{
  "n_layer": 11,
  "d_model": 768,
  "n_head": 3,
  "n_kv_head": 3,
  "head_dim": 128,
  "d_mlp": 3072,
  "vocab_size": 8273,
  "activation": "tanh_gelu",
  "norm": "layernorm",
  "norm_place": "pre",
  "norm_eps": 1e-06,
  "positions": "learned",
  "qk_norm": true,
  "attn_scale": 0.092,
  "bias": "all",
  "tie_embeddings": true,
  "parallel_block": false,
  "init": "uniform",
  "init_std_qkv": 0.0247,
  "init_std_o": 0.00745,
  "init_std_up": 0.0247,
  "init_std_down": 0.00263,
  "optimizer": "muon_variant",
  "lr": 0.0104,
  "lr_mult_o": 3.0,
  "beta1": 0.95,
  "lr_head": 0.0059,
  "warmup_steps": 0,
  "schedule": "wsd",
  "decay_fraction": 0.734,
  "decay_shape": "linear",
  "final_lr_fraction": 0.0,
  "batch_tokens": 131072,
  "seq_len": 384,
  "doc_mask": true,
  "train_tokens": 913700000,
  "steps": 6971,
  "dataset": "wikipedia_en"
}
MLP neurons of a small language model. Each row is named by its layer, matrix (up: input weights; down: output weights) and neuron, and shows model dimensions 96-191. Each number is 128 + 24 x the weight over its row's rms, rounded and kept within 0 to 255. Numbers have three digits each.
After each neuron's rows is what it responds to, as a language model described it from the Wikipedia text at the highest values.

L4.up1302:110123133085164141155110112138135140114112125115150113101129135099127124163136144160098138170131123150118100124129136111081141165106101143144162152140138126135146129153125116106125151127108166096108111142128129134122121164142102158152123140117139115128103080127133135127115130159112130122
L4.down1302:135124105135157133165143169139148120112115117103135165115101106107169156139123160136146119100089097091124144153113135161151130156144162134106100133121125136096143101142144131149125085133120126170135066106165111097117145127139169118138149138128111112142135149158114146145124136139166159107
Description: Function words and numbers just before a count or ranking, such as at least, nearly, out of, first, the 500, and numbers in sports and election table cells.

L7.up867:094118168159141133121145115162090119137123085121137155144112116086124157137134138143123140154115156070121153139150119074106109147155159141150157116121172128140112117093151126108150102153135141139127171138105152093136126132116117137108136131160143143107150198153109131120123125132089161129
L7.down867:146130139126122122091121113113129131109149142120122126118134131127135089132125130137120116153155115107144103118140093136109149113108130131121112116175146144094109127142152119149115181134127155106082112130152200111148126119106102133146171111097103117119134120133145104134145082138115189146
Description: Function words opening a complement after a verb or noun phrase in expository prose, especially locative/temporal "in" (rare in northern Italy), "to" after shown/found, "has".

L8.up7:095118149130141112078078150114097116086111136150161142121105102171100120130110107116138128139139148096141088140147116128180122113119127107102111086107134072139110153135142124094107106130137148110071126114133104122106155117156107150065122120142142144125134106129114128125128186139090151148
L8.down7:120113156172135133099150098173177097128126142144122141181119136170124141128149114127177187116143174153159158135115113117109130146126125151142127134094140093103150107108138071127159111103107128130155131122126157125150189126125097064157125139158168113197141113138144115144128125101138108121
Description: Opening word of a new noun or time phrase after a preposition or verb (several, three, some, 12, following), and first cells of table rows.

L4.up1646:164056108175113132089117095114120096157086126129126131114135104085138169126167094099163132143141122136105135099125142163125110198138123101125140142075155092131136086170135107135144121135138135131077106128167119091153154154134138124099155118106106132117096136146117107089120120120087145161
L4.down1646:135102098151100128139147137144151100110159140136098118105127168146130157119138175088110097089116113138143130146155150123115109102131139110154147111136146106135145126133116143120132121158117152126083108150109131091104101105082122112133097141127123123128149130136145151160154098076127134112
Description: The token in, as a preposition before years and places (in 1984, in Leipzig) or as a capitalized In starting words (Ingrid, Inverernan, Invitational).

L7.up2742:149118114167160107171158190168108119133119121144183142132093093162147104088124129154048133155079120120130144147189123146155118125083129143126144116153178109142118123145158138109145176122140076143094124123130137132097122119175166148142115118147157125108118127082110098152163140133118151148
L7.down2742:119142135158106110153158141115153152123162097147150125083147099154101122120103122112130095118118136138123179134083115127146171093111110092152131146135138112137113144144109148167135110102128099136116119147148123161156117118158115144118121106199143104102141098119107163148088098147118123102
Description: First token of a new paragraph, line or parenthesis (a, A, F), ordinals like second or fourth, and final digits of years in citations.

L8.up332:158130133161105132119148065111131146098129136093135117113135164148169116142137133106088127100158133124142168131142145158116113173163138150139175141123166097140113150139180133110167138105177149151104102125128123120173147161139161139108114144124119133153131116108128166144115178155090120160
L8.down332:126116072135093091146171167137107147161156115116077138105152135146089148128122092109145118133076110115112132105118098093105101167150154141084137096124170112117120169104098119144129118142150133091136076142127089098116125130125100133133143113056086118090121111148150119151108092114094160091
Description: Function words, mostly prepositions such as in, of, during, against, right after a named entity or event in factual bios, sports and election results.

L7.up1848:102155131144107136107116126150126152128123143098123122115139106095104121096144153125104071124140125118165141140111118113142108136142129148121132139162103155163126110118140164100130117072121122146139146094154133134134129146107113115127111145141105126161102144159103131119153124159152143099
L7.down1848:100133129167124155114165087170112117155151141160147196149118108109094151124125134115120163137093109121125147131117137118146120126142129122130135178159162170141110111137148073146125108147129161109145100150128124142112124137121158131122136119144164111139133111142125135118126144146141134165
Description: Copulas, prepositions and articles right after a subject noun, leading into a description of place or state, e.g. situated on a, was located, is surrounded by.

L8.up2332:164174138127134093104172133141102115142146151173120098136155149127158120105139124135136121090111091104140105143144091102127093115132183158087152109092131122113120130131110093146076133105153124161123079143129138147159144146138104136073162147146126159114151113115160133104143125170105152102
L8.down2332:140170166143149131091118133133103142141148133118182086109097129130127118138115122111133188148130152153149120090111162066122097184121131066118118134102150146112095107123121124129170107123124093116057116111170148092138117132135135098144144104095137133122134131112114127098111137101123138110
Description: Prepositions, mostly in, of, to, that follow a complete clause or noun phrase and open a place, date or purpose phrase, e.g. recorded in London, held to mark, some of which.

L4.up1317:145060080132178118122172176161158146106084129115158085183124151142144125138198148129120142159123156083084142094133146120098141088094105146126112140172147156128123135062135128142142069165141129107145082102160137103110120121159114123107112144114136118118130146131082125171115129103129134151
L4.down1317:163146120129127076186143146169151174154098148133147121161147149105115069140151140113080134128147135130150148153117087096146136112131125130179118090155137120165103115096175170121162122129128150111120119185106135155108063097159121109093137106114144094121107130114152125111147090169111137132
Description: Ordinal adjectives like first, final, last, eighth after the, plus middle fragments of long words such as ex-ter-mination, eff-erv-escent, reluctantly.

L4.up951:162125178091125099125125179099103125107126177107127147103148116151065090126127161125152092104148144106142153158125127143179148118095115149172140123116111097110122171141125100144161090123129099137098127109143139113109056169135157116115156124148153139139149155137127176138131116145105096117
L4.down951:109136185111111114169129109110131150101127111117130140133130083128150138107162135170128151154086118123168167127170084128147126091126156181129157091161131094105128138159129111159151096108131152100120156135096115080155092154119085143124120104155137082179138109128100140126126152117142129132
Description: Subject pronouns, reflexives and the be-verbs right after them in narrative or reported clauses, such as he, I, themselves, was, were, 're.

L8.up2463:150178185138131110116137127136114092104147170095124073116115102116127131108110126096139087140119108121142111120123085129124166159110118188105151156175163138177097136132079087101119122125117133095115140114140106121147104145122116192143131078104130137175116127126119124134141119164095112159
L8.down2463:110158106106146115110119135106105154127136090133148140111149124156160107134091122164154094140174116127131105128119106157169121150091126132107139126144135095124149090134155150104152135138141132149150109157136107126100116146125111164147138093120132127118140131114118166089139143118140142154
Description: Forms of "be" and "become" (was, were, is, became, becoming) right after a subject in narrative or biographical prose, as in "He was traded" and "His remains were buried."

L7.up2672:137153136133092176069132130144132110143142123132108140145113148147150068084167106186129116140142129119128108130117139112128142175127126110124134111143131120124099098160118120150112071162114112120126088099103099102088126112159170116102170081084116147169131121109139143161106147161092095105
L7.down2672:128113128151160123120122148155111173121131106131121147115087166125129127183103155142106134102105094106153120138104121148140121180119162141134112119115058096138119114102129116141111138107100141107127104136115175165153101102114135120124107112145138129101169091167103130112080078127126100105
Description: Articles and prepositions right after in or as in biographies of politicians, athletes and actors, e.g. in the cabinet, in a coup, Speaker of; also election-table and sports-results cells.